Weights of a small GPT-style language model, trained from scratch on English Wikipedia.
Architecture: RMSNorm before each block, no biases in attention or MLP, untied embeddings.
MLP neurons of a small language model. Each row is named by its layer, matrix (down: output weights) and neuron, and shows model dimensions 0-127. Each number is 128 + 32 x the weight over its row's rms, rounded and kept within 0 to 255. Numbers have three digits each. A neuron's up and down rows have the sign that makes its largest values positive.
A block is one neuron, or neurons of one layer that tend to fire together. After each block is what it responds to, as a language model described it from the Wikipedia text at the highest values.

L3.down47:082148112117148088094224107150119118107142112123095082141147148086102164125132132129173140116138093121090129134119118119177066145124163105161125154080120132110139211105096151140126107121084112139152176173084145102138155117169153106120094135114071098146153215106147161084067135115061134178147121158103146089133110117115161109165139122141142151113202172126115144151131117169148196113136
L3.down80:130144092081099155168175133138093120129098112133090105128110138130144073164075131180120087142125111116145167085117169143126101121112133157169175104114118122091156137126144129146173185189190098151130124147133151091136151174127135096140129111088131147115156153035093134112116162124107168137248091237125089139114132169126116063090105158130153123098201087170170152124109090126168075108118
L3.down202:172115094158155169094159076142084114144110150057141169105050130114137137108085096109118102118108122149131122087132139155073094111145151132079093135149175126119138115125120121087141111134159202151122111161173127109127106151121163100075127118155127131160093091135115191142118075167134090144069171174179105146149099108097099135135131119134083142158123068179134113100144171085209027103135
L3.down282:084169102090113110081125145140076156114132169101131123125122094137119098100172120100101089187127152143144112121160078107147096085061157094139221160227129160160112125173108112133128175112198129139095115107146113170113127097171116097072143139132084114137124165103097148148189122156151154108099115166127163113110155219134139090114109149067132132078108106122129119103151146128128165090087
Responds to: Degree, prime and double-prime marks inside geographic coordinates (43°9′57″N, 46.597778°N); weakly, assorted mid-word pieces like co-, Su, there.

L5.down154:114173137113113073111150166144149157131154120119111109128128129135114130144060165132094123129103085127150134147126124137096060139142132094122092077147178070141065167107132124152106139114122109094146157134138064090105117147093122126134112082111102119118121081026105150109148149151126130160129021104079109163104088150130108071159135102146133140180185169093125139108139132121136175130185
L5.down220:093145148094117147155133139163128131110148179138146163088130093164089169155107183106134144080072125154134127176202090133143150128098138114148133076105161142129117119081111168076150168125134133189108103133168106155128177154156102144155121049167083187152060111060167137106113113167081182124078075126091085089140129158111169144074098088103129100132177096164166109127101132140119135133107
Responds to: Conjunctions and clause openers (and, as, but, it, with, though) that start a new clause, usually right after a comma ending a full clause, e.g. ", and was buried", ", as he played".

L4.down80:166160169121121109149103152036098085074082135179155137084122147161157091128120101148100146128056101111068148144160111087125150146153156106204123152138111070107100105078125156096072105174132144158125129081117180120141155119119127125166110147144093089150086099155104136076129153094135174129096084125062125077177107164129138172159103143130113110125130145064177175099180173104098138096171
L4.down99:099150118124083186203112105170072125128067094104096149136131127142131078114071117121114113091210153140230101157128144061111151132171146139055151134189086131072152124112100119101125126148116104147105131111133131173098170093132133134155196114125148118146151157139141155147144130124114143121154112172133138137101097095111083125142120142131146207097174105151137068118088167180107094106102
L4.down148:140092131171074110149139152112139109149152166207135123167141043123118144139127153106164079105112121102068120098133100065111165171132146179161124115135110174160128095144064189128133102099080117158113099089155155088104134163170115134094134137098110113126131137084105157141106134162117086111110099225125076086153074055157138130093151149172147022119129139108111169122088150133078162120137
L4.down315:170106061192177072113121138185128083094122189099097068130139118152105066119166121137121135157177151110152089168181114134120160120183162104158184104108156149153150102158126138113079073136100083114102144086092194162089164097137115163124154105124109161115107106130134112154193088115119080093151097186110090145070083109135119128131134100131129127137114139124124154143123126172089154136145
L4.down340:147119116175166184116110148126148144113080123182167103136132087094066185155118100112104142182132089129144139106156105078112125191188105172108074168085100103155129107066116165130136134069131086118149128131168102180134120140122126124112162074100067148100161186095114093141120174121154162120146060163139084080066164147152089188145168105146124070095105107109171134167130167107138160132128
L4.down353:143101098124080108116150117101098125133127129069155156169138118112165140170118157108141104133141099153144180043158139086099168130107116183089175104133107179151118133169068127086116144178151156085023118111175197105129107147095152174134109144196099151040126053122100102152084123140097139200160127094170176125100106087140140144123143139159155097134145106137141172136132113132095119079134
L4.down364:149137136094140141168158129101109086061098116178102156126124124118182069060152140143139191100146172165171104122145142118142088098102192112185145138123088118090065160158113107065123107155155115138127142165120173066153159143141149149123093146127102129114065121105138121112169140096084141136145078108116114132124078133126172096171210096115142136190104102117101085151140102101127161136170
L4.down428:110113141082109138128067179143152161179153137138151151115080174118145148170097121113156164120088116165103152098110110100114149125191139111118111131120142185144077094141106125122086043146147067102115125065140157082166108146108128145143159149146129103162160087094150070178154162078115157101096068117126141084144110159162100103157081143189113082082107124175158105079118068126096114093126
Responds to: The article a/an (or is/was) right after "is", "was", "as" or "became" in Wikipedia opening definitions, e.g. "(born 1978) is a", "works as an".

L4.down98:130085136116178147094125128158093199103164144129091186133183131124161148154136114109165058107157135107109113149143121129110153141119163132192200106123089162089107107160136096119164065156144175145099142124202064124154129117118139104129091097101193127182213117183104174121103143103160129156124159103086103106138122149163148141145184191100137096174134120197103139146070156127125117146102
L4.down109:122124151127144181105196130129128133124151135143138154106157101113117142099145180109100150129088106142079010161102102143146108109168147177134114110110108117142101070097202146103101103125108139112102174143128132114120154180173114151074120169136118188123149062122123113091189144132085143143065067111119161084134148121131205124089110130097146159093188075094134193113089116162125132198112
L4.down117:106081126132171139119154069160127156145174156110075092135095132116100160148169171071118051118135103101097147156118146130145207183101119125091088127104122190103143126135107118119075138184135138100067078059154193136151212155115136121164168054091139129162170180162165125139139150134112087152117129158120192127089173143116139153134123174126168156089112154141208109181150139157097123135085
L4.down125:098115151103174076122109134225102122107102102169117160132146201143120154163125131097121141118143116141179109100216194094135161044106071076189129108156130111099166201151162130115146148156120105128150118100109131113089102127136135040140135148133094071179143082126113136123145101106132192087155079121159123115124089157105183073166145116119087145142120145113148108142123137141156112126120
L4.down193:126144095119173143125155151095149115138137138173115116137134183138188118122149121158100060130126086121177110158102075099085101177072196129158073170136149175130172104126116152117120124177092118080047130189107096100095128146151132168115138113171068116131109102096119157109199114104093132122109164141071174086142116090108188175140158174076105140124129166097104110173064147157111125169150
L4.down283:141129101108179122100120111194152179111098077085161174149146108123131090158071127084091162135149124149127139130179185110126142104138079137128156134086132125105104121140074100193127139182155140092122089113111138149122144146159187114123135124146089120122128092089103165136076165061136178116161028158086072206130128106110089134144133088148184147094118129187118199070097068129088126124176
L4.down318:125101166091141126084129126108101124060151108115126114135085135124136122031111177098113154125121085124122118155153119100138112152146124168153088130071158132103153149138127073142158072132104107115157175105124110144130144081129130131061077091110147145106173120142142137154195075135055155106157174141075136160073125144028131113133127165151146052107142153098100146097110152166145113104124
L4.down344:131178121189103085114080151107096125118097155228114166143173147141119147109125141107060158114093119119134123091172152112144137114140144115139172118187133143091121146083130139073101132142154196126101088099182135163136149085089176085117151142120163117192108130150124093113101128157032140173116177137109151106081044139103130151175089133056137128148070119100137121098094082170134110204135
Responds to: Closing quotes after a comma in quoted titles ("Sepheryn,"), pipes after numbers in stats tables, and "was"/"and"/"(" continuing a clause.

L5.down105:141101131090096120132158093152108172166175252119156117143113128110098181089121068149147122146103114158120106080093132172138127130154124113047123107068111160142051162183097142149084126098136088090142176125102130078176129109106105106088130164118096133105176152157162127099159096147132104091155159135151077103110196138164197108110093056155172139147177148143096149094190133088117175135126
L5.down447:099152111153150113160094107067134153117142101116077089135115158074131093152138123210155165182172135148227081196204136115097151184140100150144142074061117146143113100105186133099134113147127115126109130151147106155159120149074120172113137129172111111067180101123072145208135110101133103127136109122159123137104112134124143117155105125146106143119158163112072125086136093105202122141124
Responds to: Separators and connectives in formulaic Wikipedia text: degree signs in decimal coordinates, table pipes, infobox dashes, census "and"/"a", commas after place names.

L5.down287:170127143128146089152127108119030150104117136149107126128180157164130098067099171141157144109130095128090162154173085109113126157169119170145080104064151098083164150114113142089088159131119038154127170145116168140108145142122132116086156088142129144125090094115156216101084095138074090117111129104144214121172156131154129129124151124121116142146163122075160120170094127103109142167113
L5.down348:116117126177127130093164124101132117160208159145114173109164179142159129111115121141138119121122101166118168176077091108062057167101084083132122148158111159104148111094120114133089141139161126183146128137107142070115204142175087075114141106172136142064145164115108126085109125132067166132158101082078148123151114155109072123118103130128157111118162127107146128086138136153144179094151
Responds to: "was" or "is" right after an article's subject name, often following a parenthetical with birth–death dates, plus the closing ")" and "a" near it.

L4.down9:126064131110181136143131123099136186072144124158120154165118118134167153108152134084155148100171165167118147138095163097147107127128096215086094140150112103085105097121133123162118139151191185078120199126134133117172101050113139092144099127123169149144106109117105094154140086170155187026102220109111134131168094127111153107172163151160174133108125128107135124093143117172087128128144
L4.down216:112143142114092088130138135143141106123103098137138170123138135119139156169063107161129165186142077122134052135109136116092136122153062119141110112129089152164095195072155142153174110116152077075125093107186066103131106073075126108136125169115120098099085140183107086130174150116140125048102087079204165103155163145158153117089162180152122117130153044127109160135138141123084149077081
L4.down220:140090123166118091085126182141170092108105081111155107135143143150148137136090121138125159116169099079218134080136118102126138127131108163110135142141145077131072157130178090150086100145060118112155134109164143143113094167094175118180155145133154093091151115081104124091165169093080116134151117107104119197173113150160114141148172177169116121162142135126116133132085168072060101193166
L4.down262:079126134156064134108123122144146111094068184097167138119130132101120084145133135067097186097126080105134089128171143116168130112126116108125074134135127030060132154124167137124110161140115195145123155143101165069138121165102152099128158142129150133132163081176054157138118104120102124098092218134105182082077108174133112184122108165147155107158121121114175123101128177104185103144130
L4.down325:102144069137118158114057110115141094064144154097131167125100154060092140076139102111152155121069045116137118122111121073106099074122122092115069107160147087120161142150147123117179149141154150146081147113126098122118180167132136148172147181124136066174168142140082134133117101160128149103104163159123100082075156164059141133140128089130158129116113204152124142084142160069088131216112
L4.down388:158136179107048141104105066105102152110134179092129106162093124137090082128131109153161154175145120090091128093161090092141104139069147131119177096184119240137167158175078121149075105062149120166152144161116109118136086075187094100114112108141095132043117125126137113110149164153092125136102155144134094141119082163106110126128166059124140079090149121154141146139139104159072144115123
L4.down394:121156174113122079175112114180059121106150140171131164092130199106126075062120146132138131147123131154092102155161137088148061178124115113145160168150067152164073094164119145134096148101149132140124144099147216135143149131160130183125117082138137150091101078204113119096128078117166124166155154151134167096115143101129118122149157148145136146111134090108094136179116142145168163068078
L4.down395:100163133155093153163043138099127127142041119196118194161188132137112109133130145118117150113144118092168119158152159061172197057089127097134179132105133102073117132105111128135087138146162138159143104111142184160147103128066109148130167165118134093138155085158157120128110141097132221097162168123080133137091114147155129152144107134125086103106158119139132156141088122151122062106134
Responds to: Mainly the ° after the decimal latitude in Wikipedia coordinate strings (39.86888889°N); weaker on mid-word pieces (Debajyoti, Lothian) and number endings (1923–1931).

L3.down107:090146169160146143146150182136120121111107118187102094147141075111165116112169127149131206146129140133159149158147134117151145184140098072087206081089072159123146109129122193142120100130158150157087187082163083163105120096168083171101075130158103103094088150110109169169111105122138127183110096189099123122134101098144098165113129122138125095156098103152174091140168120098124124148098
L3.down272:162084157113132127141109130202056113111136145155121117066157104163123088090113145085142080131115133111087168187071157104111121154070085188177059155071092172079127117091130162085121105149149144118140157123102094106178156144186109115114179123083101150103187111151142125106131178159119092158121178112132144134116145100165150159125108129151134195147130134138089165098075143125093170050134
L3.down286:111108096079142145147133132121102101121177131127092140116139117179139083157181124170213177185173140174114129151107133103109166096146121134149109166072083144175196122091102086083082111170077140080153177135108119078150091121171157081104111139121146132143143131155168159153141140142130125115141191092052124131087089171101174184118084163088199121090121118147115086172133104130136104124085
L3.down371:096125219104192147126114131121160073139120160125156146050171195111088090148243143119116142109070135103124142152134129139136106192161114101131111148142159121099127167137077167118102138122148160110064184145088084132113144117097110174132120136105148122214140133184125155109188108190109176078148081165100139093106092128081131186084140131153091114125148122144135074200126145156117145132094
Responds to: Connective words opening a new clause or phrase mid-sentence, mostly "and" after a comma, also "since", "as", "at", "also".